From a checkpoint of a small transformer trained on Wikipedia.
Architecture: RMSNorm before each block, rotary positions, no biases in attention or MLP, tied embeddings.
MLP neurons of a small language model. Each row is named by its layer, matrix (gate and up: input weights; down: output weights) and neuron, and shows model dimensions 128-223. Each number is 200 + 20 x the weight over its row's rms, rounded and kept within 0 to 999. A neuron's up and down rows have the sign that makes its largest values positive.
After each neuron's rows, "fires in" lists the words (lower case) most often at its 100 highest values on Wikipedia text that the model never trained on. A number after a token or word is its count.

L5.gate31,157,196,194,220,177,179,186,191,162,174,177,212,199,226,171,204,171,193,217,222,191,211,230,213,209,170,186,204,175,206,230,216,201,211,191,213,209,205,211,207,211,209,211,193,193,185,218,195,203,183,187,158,186,180,219,210,156,177,171,172,218,179,201,172,223,204,210,177,198,198,173,196,230,229,236,203,225,208,188,184,194,175,230,226,200,203,183,232,229,222,190,189,220,219,200,199
L5.up31,211,189,155,193,222,210,180,189,188,186,190,205,207,221,168,255,179,193,181,196,203,179,184,200,172,190,187,182,199,204,200,213,224,182,172,197,216,190,194,230,200,207,191,197,200,191,213,195,219,186,209,221,208,196,207,196,179,182,173,196,234,218,187,186,197,210,201,194,154,212,190,154,204,197,186,186,204,210,197,200,198,203,215,232,190,214,199,218,218,200,151,238,183,202,173,219
L5.down31,198,213,189,169,213,229,211,211,212,178,209,199,211,176,193,203,210,201,195,196,193,201,197,201,228,223,234,229,163,238,177,201,197,232,224,174,165,191,229,222,185,205,200,199,173,206,220,226,188,227,213,195,211,180,215,228,181,204,211,218,204,189,197,201,189,208,197,210,200,157,231,230,180,218,179,192,193,185,171,150,206,157,180,218,189,191,221,206,247,178,199,231,211,225,170,185
fires in: "was" 23, "born" 12, "died" 11, "were" 11, "came" 10

L7.gate114,174,163,238,233,210,206,179,215,198,167,229,215,176,208,195,180,216,194,206,224,188,184,165,231,223,192,174,187,204,192,189,222,198,195,214,185,211,179,204,218,216,187,204,204,188,160,229,182,218,171,179,191,168,218,232,216,177,223,190,189,196,188,221,192,202,197,193,231,189,196,189,222,214,213,191,215,210,187,207,200,191,216,227,197,207,221,226,175,202,178,184,169,221,186,188,192
L7.up114,201,203,212,231,214,196,210,209,164,193,196,181,183,174,210,183,221,214,228,208,154,204,171,223,215,199,223,236,167,203,205,204,210,199,166,202,203,203,201,177,209,176,174,220,186,214,221,237,208,203,229,214,210,193,193,192,156,200,212,199,206,207,225,236,190,224,202,220,221,217,176,182,212,193,199,183,225,213,196,210,209,237,196,214,213,263,205,205,144,196,154,222,226,182,202,183
L7.down114,230,164,225,193,184,246,165,221,165,214,251,234,210,165,202,215,198,212,201,216,203,206,203,210,196,203,236,203,202,220,228,221,192,196,220,222,210,212,188,193,195,153,222,170,225,194,180,180,186,159,233,196,224,173,200,192,222,229,209,213,208,204,193,198,182,229,210,219,205,188,224,213,170,197,191,174,164,184,182,204,237,186,195,186,206,208,204,225,209,214,194,199,196,187,219,210
fires in: "with" 22, "to" 17, "and" 6, "grande" 5, "the" 5, "grandparents" 4

L4.gate162,191,190,202,196,219,189,221,178,208,181,202,183,201,173,217,217,207,148,163,211,223,224,190,208,216,220,177,191,202,171,206,205,196,237,172,190,198,191,172,225,218,171,176,219,156,203,171,216,194,170,215,199,169,191,161,219,186,193,185,200,222,182,202,164,203,178,145,179,237,175,199,205,204,216,192,204,218,190,186,212,145,189,213,209,216,218,174,232,177,155,198,205,227,226,196,183
L4.up162,201,183,189,186,212,202,233,195,154,158,177,206,188,187,186,215,218,192,185,211,209,194,217,175,221,188,211,164,186,206,240,198,157,215,195,182,195,200,203,202,195,154,185,195,161,200,203,211,183,185,188,211,184,185,171,168,212,194,191,188,229,232,209,168,190,184,170,160,208,209,196,219,190,241,202,166,202,200,222,224,180,217,201,187,215,188,190,215,180,202,197,184,187,225,207,196
L4.down162,155,165,199,212,199,225,220,221,167,202,210,226,249,179,218,183,177,217,199,192,214,164,228,209,196,203,182,162,178,223,206,215,190,196,187,202,190,213,203,193,185,189,241,203,166,193,228,188,160,201,196,198,215,194,190,190,185,196,208,223,205,241,174,178,217,216,205,184,187,206,191,241,221,208,196,215,175,188,231,218,222,212,203,217,189,183,201,181,197,208,182,169,174,190,208,234
fires in: "a" 42, "i" 10, "each" 5, "something" 4

L4.gate94,211,198,204,181,210,191,200,201,220,194,193,178,189,196,205,228,192,206,203,211,155,229,172,200,223,178,225,180,190,179,176,195,224,202,198,203,177,212,206,183,180,209,238,191,190,200,173,230,227,185,217,206,193,227,228,199,188,217,193,187,177,233,185,200,206,194,184,228,207,194,209,135,176,204,159,209,213,194,215,194,170,182,196,219,193,194,209,216,184,208,163,203,158,208,195,235
L4.up94,137,175,170,211,199,221,232,199,166,214,227,199,190,209,179,185,159,225,203,221,169,205,226,146,207,172,228,215,204,217,194,230,195,244,186,207,194,183,210,189,191,225,212,218,188,198,162,204,233,187,237,147,196,197,151,203,232,207,217,208,206,230,200,198,221,203,207,201,211,209,190,165,202,207,225,231,212,139,201,199,180,195,196,191,177,205,218,208,172,175,165,185,191,209,210,204
L4.down94,185,201,214,222,202,218,226,213,199,210,178,210,186,216,165,225,241,225,210,222,240,177,168,189,171,204,198,174,223,206,191,219,180,227,202,180,224,223,194,238,163,179,180,214,170,194,228,220,196,204,194,199,253,180,221,185,174,191,194,184,224,161,198,193,178,209,227,208,168,181,209,232,211,159,192,189,221,214,168,202,228,168,233,165,203,237,217,214,185,188,220,176,181,177,188,216
fires in: "as" 62, "be" 6, "from" 4, "on" 4

L5.gate216,201,167,163,215,192,171,156,214,215,161,187,189,196,241,218,199,233,203,172,202,211,211,197,207,182,183,201,200,152,183,203,161,234,185,209,199,217,188,198,189,225,205,205,195,225,186,191,223,203,190,201,260,207,165,216,218,202,189,230,225,209,181,204,193,175,190,206,229,219,215,165,210,195,233,215,211,199,199,173,194,182,225,196,237,181,206,216,196,203,222,221,193,203,166,199,219
L5.up216,229,202,177,157,205,182,184,193,204,188,210,203,175,229,225,187,212,245,185,187,184,233,217,222,177,174,219,179,172,194,220,203,206,199,205,191,201,190,197,259,226,181,214,199,222,163,189,210,194,176,216,171,201,174,207,180,208,210,181,211,189,251,190,169,185,180,218,235,214,189,211,220,187,218,228,202,244,189,180,219,188,224,188,197,189,235,230,171,190,184,196,191,212,152,226,213
L5.down216,243,193,170,226,186,167,230,204,179,175,223,206,159,202,186,201,175,193,181,174,218,187,210,188,176,220,225,220,202,179,203,182,230,198,185,196,188,215,196,185,195,208,180,203,188,199,203,192,223,195,182,212,195,191,203,202,210,221,190,188,197,188,214,192,203,224,205,207,182,183,185,205,158,215,206,212,213,206,239,218,191,194,188,222,208,189,198,188,205,185,212,184,223,194,196,228
fires in: "of" 64, "in" 13, "to" 7, "at" 6

L4.gate737,186,192,180,203,224,196,161,219,200,194,207,219,225,170,212,215,200,186,211,174,208,180,223,214,234,169,222,217,175,194,178,158,184,230,215,195,205,181,203,196,217,193,208,163,171,198,210,199,179,210,172,194,200,203,211,189,224,182,230,185,202,181,202,218,206,215,206,207,229,189,229,203,195,199,206,226,241,205,158,200,239,221,225,183,194,214,219,210,237,225,200,217,175,226,166,208
L4.up737,177,193,181,226,182,219,197,197,206,177,194,232,238,186,184,228,198,189,220,169,176,205,234,188,231,175,190,207,203,195,193,215,214,226,196,207,216,196,202,225,220,175,246,207,137,194,211,193,175,185,206,190,202,215,161,231,178,235,202,203,182,211,230,212,215,257,207,186,201,197,231,202,202,215,237,145,224,182,187,206,211,195,212,186,203,212,208,217,206,185,170,158,185,209,215,200
L4.down737,225,196,214,216,193,230,194,189,193,217,185,254,222,196,167,214,193,191,218,190,215,223,232,205,199,220,189,170,200,203,181,211,206,203,179,184,199,195,202,190,215,189,194,228,183,208,212,216,197,196,217,187,188,183,186,185,182,207,199,207,211,221,202,225,205,215,211,177,212,203,201,176,191,234,219,215,208,192,170,214,239,177,246,204,236,201,225,154,202,183,224,183,200,160,196,195
fires in: "on" 63, "born" 9

L5.gate646,198,152,192,214,192,168,204,256,150,190,212,185,208,228,186,222,196,170,208,203,167,196,201,214,198,211,181,208,177,218,207,193,201,218,164,217,209,211,191,204,215,199,202,208,199,203,186,222,215,147,186,181,231,229,184,216,197,210,213,180,206,203,180,190,194,199,199,174,168,212,203,188,187,201,141,180,164,190,192,206,230,217,201,180,175,226,201,211,190,192,201,178,173,191,197,240
L5.up646,163,175,176,196,181,235,193,213,175,201,252,216,219,226,227,199,225,187,206,200,204,142,204,205,191,200,185,208,208,215,193,208,188,216,209,185,217,228,206,181,221,187,191,189,194,224,179,159,179,208,201,186,236,196,166,191,161,229,226,151,209,205,219,195,224,189,231,170,173,218,212,185,184,152,207,189,188,235,199,211,204,209,185,207,168,206,184,193,195,186,216,210,229,231,209,236
L5.down646,221,202,199,191,213,184,203,201,168,188,215,198,187,184,170,194,196,184,210,183,198,201,218,213,195,209,206,220,209,185,214,183,210,197,198,191,202,202,191,215,177,205,190,224,203,225,210,181,199,204,184,177,224,209,200,185,190,182,194,167,191,215,196,186,195,191,161,199,202,176,195,171,223,230,198,173,187,219,193,175,212,183,222,187,222,227,187,180,199,228,203,181,201,195,191,265
fires in: "it" 29, "which" 20, "but" 10, "that" 7

L5.gate756,212,175,187,186,209,197,186,237,202,200,232,208,179,209,229,181,189,184,179,219,212,219,185,180,173,201,235,200,197,179,212,168,168,190,221,181,203,225,176,227,224,193,172,189,212,198,182,201,189,184,220,185,233,200,214,183,204,223,234,217,220,198,214,210,207,182,199,213,200,207,197,175,189,202,176,183,193,223,207,228,206,161,204,227,204,201,206,215,199,209,199,213,206,176,249,180
L5.up756,200,181,191,207,190,205,173,252,185,211,208,164,193,224,238,164,218,219,190,187,204,198,229,224,186,192,199,214,199,226,173,181,193,222,231,177,230,227,184,195,186,168,200,162,176,216,193,178,174,188,212,183,178,192,222,204,199,196,197,195,196,221,199,178,201,246,204,189,197,215,201,189,174,198,230,211,203,189,182,195,226,166,222,246,217,213,216,217,183,189,225,186,214,197,226,212
L5.down756,206,182,186,226,215,209,217,186,166,213,183,215,199,193,226,173,225,226,191,173,184,170,216,182,190,217,190,202,199,210,188,235,169,188,179,187,200,218,201,201,218,205,202,201,215,218,186,167,200,217,204,180,183,157,209,199,183,213,201,203,183,236,195,218,154,198,188,208,214,205,187,203,198,210,199,197,212,217,225,167,210,200,233,212,219,236,208,194,193,177,189,244,222,204,204,230
fires in: "to" 89, "not" 8

L7.gate713,201,170,203,198,197,191,193,226,183,216,230,198,201,181,184,195,203,255,198,164,240,205,182,171,185,175,193,195,178,199,200,185,187,193,230,207,207,245,178,233,214,201,205,189,191,205,177,180,215,216,189,160,211,188,218,191,193,197,198,193,235,205,223,191,209,188,194,178,201,208,186,214,181,152,181,212,203,154,221,178,177,225,261,235,224,217,216,194,159,176,205,214,232,175,226,213
L7.up713,200,202,204,191,188,227,207,227,163,222,196,219,178,182,209,205,175,215,210,181,174,199,152,159,191,207,178,189,178,184,209,212,217,182,203,213,251,195,167,186,201,242,199,208,173,161,178,221,226,181,206,179,224,187,211,196,229,239,226,213,201,180,199,190,195,193,174,182,196,199,238,228,209,212,206,202,193,164,188,185,187,201,209,209,215,195,225,179,214,193,242,226,205,203,178,204
L7.down713,189,181,185,192,186,220,202,200,169,220,184,220,242,207,178,175,170,189,187,201,175,201,184,180,177,217,203,215,209,207,153,213,208,223,179,195,182,224,195,166,202,219,182,179,231,224,246,181,217,187,195,183,246,192,226,236,207,208,188,189,210,198,164,212,194,171,222,193,218,186,224,176,181,179,204,189,197,222,205,187,218,193,192,222,227,228,219,181,214,188,203,202,217,187,168,206
fires in: "to" 35, "may" 13, "can" 8, "would" 7, "not" 5

L4.gate1000,236,193,183,189,206,179,172,208,192,201,182,206,217,196,179,217,206,201,214,209,201,179,200,173,190,195,187,200,207,212,232,160,196,217,198,169,199,220,215,222,227,195,209,200,180,206,209,215,206,160,207,217,177,195,230,184,190,183,164,146,212,211,165,212,192,163,208,196,216,212,207,183,232,210,203,190,168,214,192,188,208,218,161,192,177,169,235,202,192,199,185,213,168,228,191,250
L4.up1000,191,210,187,224,202,181,179,210,179,192,182,187,192,221,211,257,209,199,243,213,217,218,223,189,172,208,196,173,236,213,211,179,157,235,190,222,181,188,218,177,223,198,247,173,196,213,196,191,207,163,258,216,215,190,196,177,184,176,173,197,215,177,169,190,252,190,213,229,197,208,209,182,203,174,184,164,230,197,222,206,226,200,182,213,215,215,203,187,196,163,200,240,162,212,169,213
L4.down1000,229,207,200,217,181,187,188,252,205,184,197,224,164,199,145,206,203,227,183,211,201,220,178,191,165,225,186,201,225,230,195,181,239,187,186,204,182,215,174,155,209,209,221,211,192,212,205,223,198,165,214,204,185,187,210,199,214,186,204,175,211,200,194,208,212,202,229,207,213,212,170,192,215,185,177,225,201,202,230,198,179,195,186,220,176,192,207,231,214,186,217,182,163,204,186,177
fires in: "at" 11, "in" 11, "following" 10, "of" 9, "after" 9

L5.gate488,195,188,221,193,239,180,195,213,219,219,225,206,200,219,208,177,198,206,225,223,193,186,218,239,208,185,196,240,214,183,202,212,200,213,172,183,179,216,181,212,190,217,207,191,209,191,178,164,190,172,171,205,210,225,216,189,252,206,207,228,205,189,191,174,212,205,240,189,212,207,220,176,175,202,196,204,183,184,208,213,181,214,199,233,202,240,229,221,224,174,220,223,189,198,218,179
L5.up488,175,188,187,185,177,175,220,233,206,196,210,231,191,174,229,176,255,223,211,191,224,206,203,235,209,210,207,200,202,165,155,215,185,199,182,219,203,173,203,203,222,210,227,181,234,232,200,195,196,169,208,203,198,179,217,201,223,197,148,210,187,175,188,237,201,233,182,178,240,228,209,204,204,249,201,164,181,176,189,184,157,215,207,170,191,198,173,206,220,202,217,188,243,188,228,188
L5.down488,209,183,193,227,202,204,179,206,187,202,169,191,175,188,209,231,199,216,186,177,185,178,196,192,166,206,182,188,223,245,181,176,190,167,209,202,206,203,223,244,213,189,210,184,215,187,208,211,191,223,179,223,233,148,233,214,187,241,206,221,200,219,189,192,173,216,167,213,183,205,186,179,191,166,192,174,167,173,219,212,195,219,193,182,185,184,182,199,191,215,203,189,177,189,173,217
fires in: "to" 30, "electric" 12, "ministry" 5, "continued" 4

L4.gate333,219,197,224,230,199,205,185,204,217,221,179,193,198,176,224,190,224,223,198,181,250,179,227,222,239,229,185,174,174,209,175,208,199,202,184,205,180,177,173,202,219,195,192,148,192,200,194,154,199,222,158,219,240,217,181,191,201,190,200,180,214,217,224,179,208,163,184,186,216,215,180,185,209,213,203,219,194,209,209,187,165,195,212,235,224,174,212,201,191,182,213,216,222,208,198,198
L4.up333,209,211,176,209,193,192,213,232,231,213,226,197,233,168,194,200,209,216,214,188,168,175,200,179,197,211,180,157,200,188,187,219,198,204,227,199,189,192,156,216,224,211,194,203,185,221,195,204,215,192,184,171,215,209,207,219,179,198,193,199,188,196,222,195,202,187,185,174,217,191,186,158,210,214,217,198,209,223,220,221,187,183,182,182,199,175,199,212,196,202,229,200,216,166,225,206
L4.down333,201,177,202,220,186,192,194,186,177,201,220,188,230,185,212,225,194,239,192,179,219,180,216,206,194,195,183,213,221,202,200,220,193,231,223,216,174,212,173,219,233,195,220,179,211,212,190,187,214,218,230,211,249,197,190,185,202,244,196,190,155,175,226,239,201,203,193,137,227,222,210,205,203,201,240,228,185,212,216,210,159,184,195,209,227,192,214,218,222,182,243,242,219,186,211,219
fires in: "which" 30, "who" 27, "that" 11

L7.gate309,205,182,149,191,180,227,218,256,177,193,217,210,196,183,225,180,213,184,178,179,197,175,218,178,205,205,188,220,218,200,183,203,197,185,208,225,193,208,178,166,191,230,247,212,228,204,173,191,216,182,197,191,163,180,214,174,205,194,205,198,226,219,182,174,193,178,219,176,165,214,198,238,176,187,215,236,240,179,184,187,152,242,222,226,223,198,232,208,188,183,206,216,188,200,221,251
L7.up309,149,180,234,227,187,183,230,198,210,182,142,195,230,191,161,215,199,208,209,196,193,189,219,201,170,207,176,214,233,178,190,191,187,222,173,175,199,212,195,199,166,212,187,215,220,206,195,214,181,225,188,171,192,205,209,199,222,193,207,184,217,168,183,211,233,199,216,194,186,212,186,219,221,201,204,225,205,214,225,207,207,203,200,231,219,185,216,228,232,205,201,186,219,171,183,189
L7.down309,221,186,180,175,186,223,175,194,210,191,212,223,204,174,222,156,206,177,214,190,221,216,193,207,201,190,207,212,205,196,212,215,188,200,180,172,200,174,195,186,195,194,183,190,182,184,179,187,207,167,190,206,192,164,227,223,198,207,217,182,182,190,218,224,165,196,180,184,238,205,203,196,229,188,186,210,197,194,170,175,188,208,212,217,197,220,207,192,181,192,162,188,201,235,200,209
fires in: "to" 21, "can" 20, "would" 9, "may" 7, "could" 6

L5.gate998,205,202,189,209,220,200,166,230,204,195,212,165,206,165,191,186,179,203,201,209,194,170,198,193,193,222,221,192,206,212,189,193,209,225,198,191,204,204,222,204,204,196,201,181,178,193,226,193,195,180,237,195,218,178,213,193,199,174,200,200,219,184,197,170,217,172,189,172,217,157,198,199,277,192,225,179,175,170,212,167,178,203,220,228,185,158,199,216,195,210,183,208,194,224,179,204
L5.up998,208,178,221,196,172,187,192,202,180,192,172,173,229,185,221,212,210,221,209,213,198,186,213,199,164,183,190,194,205,175,191,166,243,174,188,197,207,219,168,196,210,196,231,170,197,193,221,212,138,174,235,201,201,173,212,197,209,192,200,168,220,195,213,163,180,217,209,216,190,215,228,175,233,197,182,200,236,151,176,176,203,228,198,192,184,215,214,168,212,192,224,227,195,223,179,187
L5.down998,207,161,219,194,212,203,223,199,186,167,187,207,222,152,193,183,225,193,208,188,157,222,210,221,207,182,224,188,209,222,193,200,205,225,191,230,237,209,212,225,207,174,219,189,234,205,220,203,234,239,167,176,191,167,185,193,212,177,192,192,219,193,174,201,187,190,199,201,215,203,219,186,245,146,205,199,206,184,205,148,190,187,209,189,176,185,235,153,222,211,179,178,206,243,196,205
fires in: "be" 34, "was" 18, "being" 15, "get" 7, "newly" 6, "were" 5

L4.gate916,204,184,163,195,209,205,173,207,236,159,201,187,173,180,163,206,166,173,162,235,197,168,209,173,202,184,160,213,206,174,200,196,203,214,209,180,178,150,215,188,212,189,249,213,230,173,218,196,205,189,170,183,190,201,183,208,223,205,215,214,176,205,207,201,199,188,212,219,185,184,221,202,212,217,180,178,215,167,180,199,247,222,224,221,207,185,206,157,190,184,185,186,193,190,205,189
L4.up916,216,200,171,221,223,211,182,210,185,205,194,179,163,195,194,210,228,174,178,198,173,212,200,201,196,197,188,234,210,202,198,191,201,166,221,191,228,177,230,200,209,216,220,185,213,208,228,202,214,210,195,189,200,210,178,199,197,181,172,250,199,185,185,183,181,183,201,174,182,199,213,216,212,207,180,212,206,204,173,210,226,225,204,211,157,200,201,187,209,224,161,173,214,232,232,218
L4.down916,204,200,193,219,221,207,229,193,183,206,209,186,220,176,170,213,229,207,181,195,186,199,210,181,190,192,231,194,249,208,202,191,202,242,224,194,220,204,201,211,196,217,188,227,209,221,188,228,204,157,216,164,186,213,189,168,200,222,205,203,194,204,204,171,192,201,162,203,245,210,204,199,196,216,192,179,197,185,193,215,188,203,198,185,197,205,216,207,184,185,215,215,204,215,222,216
fires in: "to" 14, "features" 11, "is" 9, "by" 9, "as" 6, "with" 5

L5.gate918,192,208,154,176,219,209,213,220,219,187,207,193,183,164,193,218,215,193,165,184,217,177,187,189,178,181,179,236,205,162,203,193,175,189,198,183,189,204,180,178,201,206,219,223,190,200,206,216,237,202,208,209,177,155,186,208,212,174,219,194,183,229,228,192,179,225,177,251,218,214,181,172,163,208,214,207,190,166,213,210,173,185,211,225,209,229,204,204,187,208,220,218,155,192,207,262
L5.up918,197,198,165,171,164,191,189,201,204,208,207,228,219,193,218,193,178,189,190,230,192,189,198,205,222,187,204,161,221,223,219,178,188,202,222,186,201,215,209,218,219,195,217,181,174,218,188,209,222,187,184,166,201,197,130,190,223,215,223,224,192,226,190,176,159,196,207,213,180,196,205,221,197,179,183,203,175,208,185,191,183,187,167,222,202,189,234,221,191,205,178,205,222,171,191,197
L5.down918,229,216,231,191,198,190,173,191,220,208,186,224,195,173,186,235,236,182,183,230,182,223,196,180,197,191,206,211,229,227,238,146,224,197,219,220,171,249,188,213,183,205,215,196,189,226,199,165,222,228,193,242,222,176,226,209,200,193,193,206,222,205,208,184,182,194,192,180,180,225,192,185,174,215,210,173,211,193,214,187,206,173,195,220,202,202,203,164,159,205,239,195,181,181,181,226
fires in: "as" 36, "space" 9, "transportation" 7

L5.gate402,141,180,201,209,185,189,200,186,187,183,187,190,173,200,185,156,217,229,187,181,233,196,176,194,181,210,199,226,191,216,188,197,189,203,192,214,202,213,183,197,227,227,198,197,224,209,202,189,200,212,200,192,180,205,224,180,181,220,228,229,235,184,189,209,176,191,196,199,200,177,167,185,204,189,193,212,209,142,219,204,208,206,195,224,209,201,217,221,200,196,225,178,226,166,203,184
L5.up402,213,176,169,193,194,193,177,166,189,204,206,183,215,222,208,183,226,217,225,220,211,212,205,204,194,199,219,218,220,200,225,185,181,208,204,208,205,192,192,196,244,213,210,203,213,223,200,190,196,190,198,177,155,214,202,182,190,214,245,230,216,165,186,188,212,170,186,168,195,177,189,199,234,236,175,202,204,191,194,230,207,193,194,195,232,213,220,176,193,199,202,255,190,229,218,187
L5.down402,212,155,206,195,185,203,214,196,201,224,188,206,177,201,173,155,205,241,206,223,225,195,215,202,166,177,189,229,197,183,177,227,224,209,166,229,198,216,188,205,251,194,155,203,187,171,191,204,244,201,178,169,188,163,211,194,217,221,188,209,219,237,205,206,150,211,229,220,215,199,188,196,218,202,205,187,218,209,169,147,178,194,228,188,193,207,241,215,191,177,206,175,218,188,181,206
fires in: "to" 63, "can" 8, "would" 8, "could" 5, "helped" 4

L4.gate475,197,199,226,196,191,220,205,202,200,188,239,212,207,199,218,179,215,232,219,193,168,218,208,192,238,211,235,195,156,223,225,206,207,179,255,194,187,194,152,221,184,243,206,196,207,207,207,193,195,190,222,183,207,194,200,209,225,233,174,209,192,212,226,202,196,235,198,194,265,167,213,180,222,210,188,208,185,186,197,234,218,200,161,178,206,234,187,203,175,183,189,203,161,230,183,199
L4.up475,197,220,188,210,195,222,184,198,175,176,238,192,206,210,198,188,211,204,167,173,204,240,213,233,181,234,193,174,163,194,176,222,200,176,184,212,193,174,197,178,185,186,219,163,188,175,213,219,203,179,217,187,193,212,211,261,204,236,178,214,203,204,234,201,214,212,231,179,216,211,198,178,194,200,197,181,190,210,215,203,223,219,184,209,194,198,237,228,221,205,179,209,212,198,135,225
L4.down475,192,192,189,185,214,191,158,180,245,206,176,182,207,205,193,212,206,143,164,167,193,208,199,193,215,221,181,202,210,253,176,211,200,207,183,191,206,182,224,151,183,203,243,229,211,165,206,199,194,215,231,184,194,204,162,199,192,241,177,180,202,209,201,225,204,213,224,221,180,209,179,164,209,236,236,217,190,219,230,145,215,190,215,212,223,184,236,190,219,214,220,190,184,161,226,226
fires in: "at" 65, "to" 7, "on" 6, "best" 4

L5.gate387,150,154,178,171,200,192,206,212,184,205,215,176,204,220,243,191,197,221,201,181,220,165,164,229,192,169,194,188,183,223,218,197,214,215,219,175,207,206,207,187,220,190,205,196,175,196,222,193,190,180,215,175,192,193,158,153,213,164,209,193,223,220,195,177,187,190,222,175,193,230,213,181,185,167,143,214,199,195,207,229,205,217,194,210,186,191,196,177,187,216,197,177,204,191,199,211
L5.up387,183,180,177,208,208,235,146,208,208,184,218,206,202,178,209,195,189,193,231,218,189,191,225,220,234,197,214,223,170,187,250,201,221,169,162,213,189,196,170,193,175,171,213,211,195,222,194,157,196,185,186,210,217,204,174,217,168,196,196,167,238,168,212,184,169,216,198,191,213,219,184,162,199,180,187,201,201,216,177,223,215,205,218,194,212,208,214,195,192,198,226,198,224,193,231,214
L5.down387,198,172,186,213,190,263,195,217,197,185,218,185,211,172,208,188,227,187,210,190,222,179,216,212,202,221,227,214,187,185,235,203,204,263,213,249,221,233,196,219,205,173,166,239,165,187,206,178,177,224,214,186,229,206,208,209,202,174,200,177,186,214,161,201,162,203,200,214,222,212,205,154,183,173,231,166,211,197,205,223,177,204,176,186,197,238,203,203,227,214,203,216,230,162,227,224
fires in: "it" 30, "that" 22, "which" 21, "species" 5, "song" 4

L5.gate957,195,182,179,207,195,216,212,237,192,182,224,226,194,219,223,191,221,228,201,148,176,217,181,203,218,205,204,202,199,164,225,169,205,222,216,153,200,198,241,189,204,207,200,183,195,205,196,211,223,164,182,230,179,218,162,202,239,174,176,206,157,172,171,200,172,182,201,194,223,207,166,196,216,206,186,216,181,174,194,169,196,176,171,197,233,199,190,193,188,202,204,194,214,196,178,195
L5.up957,191,243,207,193,197,230,182,188,223,186,235,200,167,235,175,204,196,249,174,220,203,170,199,207,208,193,217,156,213,188,224,205,196,184,196,180,206,191,183,182,184,206,194,173,171,189,204,171,207,197,206,161,198,220,185,167,199,202,209,200,209,201,216,168,189,183,185,194,199,146,189,203,188,213,213,225,210,179,187,229,202,183,218,201,186,188,196,210,216,210,201,220,189,192,220,237
L5.down957,206,219,221,190,198,196,206,222,166,230,189,212,181,198,200,205,220,169,186,216,216,166,189,158,218,202,208,217,212,192,201,211,199,206,212,228,230,196,219,188,226,164,230,231,195,216,172,192,219,221,200,212,197,213,195,182,198,185,212,191,200,219,182,204,247,173,218,191,190,208,221,192,203,197,204,207,189,182,216,193,208,194,204,200,203,185,195,201,186,194,208,188,201,215,152,175
fires in: "of" 53, "for" 8, "vehicles" 4, "under" 4

L5.gate24,207,193,172,195,197,165,197,179,223,205,198,179,200,191,209,188,207,202,211,184,162,208,165,210,185,195,226,177,190,206,219,201,187,201,178,149,195,188,239,181,196,216,204,215,180,210,182,233,207,157,192,192,220,189,216,197,173,225,200,178,203,175,235,230,212,163,195,214,207,222,211,192,216,206,197,189,172,224,212,202,174,238,190,213,246,192,223,154,164,222,182,223,186,189,241,199
L5.up24,202,223,222,190,204,186,205,209,209,214,209,193,209,209,200,200,202,193,242,215,180,192,170,229,186,174,207,197,199,179,219,213,199,198,217,228,194,211,195,196,245,228,226,194,183,202,233,201,176,185,212,181,161,176,191,167,184,197,244,223,197,195,217,227,270,186,192,197,213,227,235,200,221,205,205,222,213,245,178,194,183,207,193,191,221,236,219,173,218,191,170,234,189,181,204,221
L5.down24,221,197,184,204,217,214,186,220,200,206,195,183,190,221,228,204,220,181,192,232,189,182,195,189,199,207,178,207,204,199,221,196,206,196,198,199,186,166,190,184,223,190,221,195,211,213,192,207,197,173,171,213,210,148,263,221,143,196,186,190,215,174,214,197,226,193,175,209,223,219,191,194,207,220,211,231,213,198,196,180,180,206,170,174,196,185,226,178,192,167,219,211,225,189,196,233
fires in: "in" 37, "on" 16, "under" 12, "of" 7, "secretary" 6, "by" 5

L4.gate458,180,166,167,161,174,191,200,206,207,185,189,187,215,209,225,221,189,168,211,169,224,169,222,185,199,210,189,206,214,194,215,172,208,215,197,189,208,190,229,210,204,166,168,195,182,218,174,206,197,172,208,190,172,152,197,209,201,178,201,190,159,196,218,201,191,162,198,203,198,224,216,168,182,199,169,185,187,204,228,189,182,204,174,199,199,204,202,178,180,175,208,190,198,203,203,183
L4.up458,200,194,214,206,250,196,213,223,209,228,158,186,178,206,191,207,187,196,200,187,226,175,181,219,183,188,218,220,204,230,222,178,143,216,191,210,200,178,203,189,221,173,215,201,197,173,222,199,199,194,212,214,189,210,202,187,168,242,210,220,208,152,191,214,193,188,223,213,203,151,176,214,232,183,191,223,187,186,197,187,198,205,211,194,218,188,209,190,186,198,177,150,212,188,207,214
L4.down458,179,229,202,226,221,234,186,179,186,244,179,198,178,190,190,223,215,176,205,207,220,218,186,211,166,181,231,195,209,207,188,226,214,214,193,219,210,174,233,186,230,181,219,197,187,209,218,212,175,201,204,212,193,212,205,190,180,216,195,173,227,199,182,186,225,226,215,168,220,173,189,204,183,186,194,212,206,178,189,211,217,218,209,183,201,178,259,241,214,218,191,153,191,222,200,189
fires in: "of" 66, "by" 7, "to" 6, "as" 5, "for" 5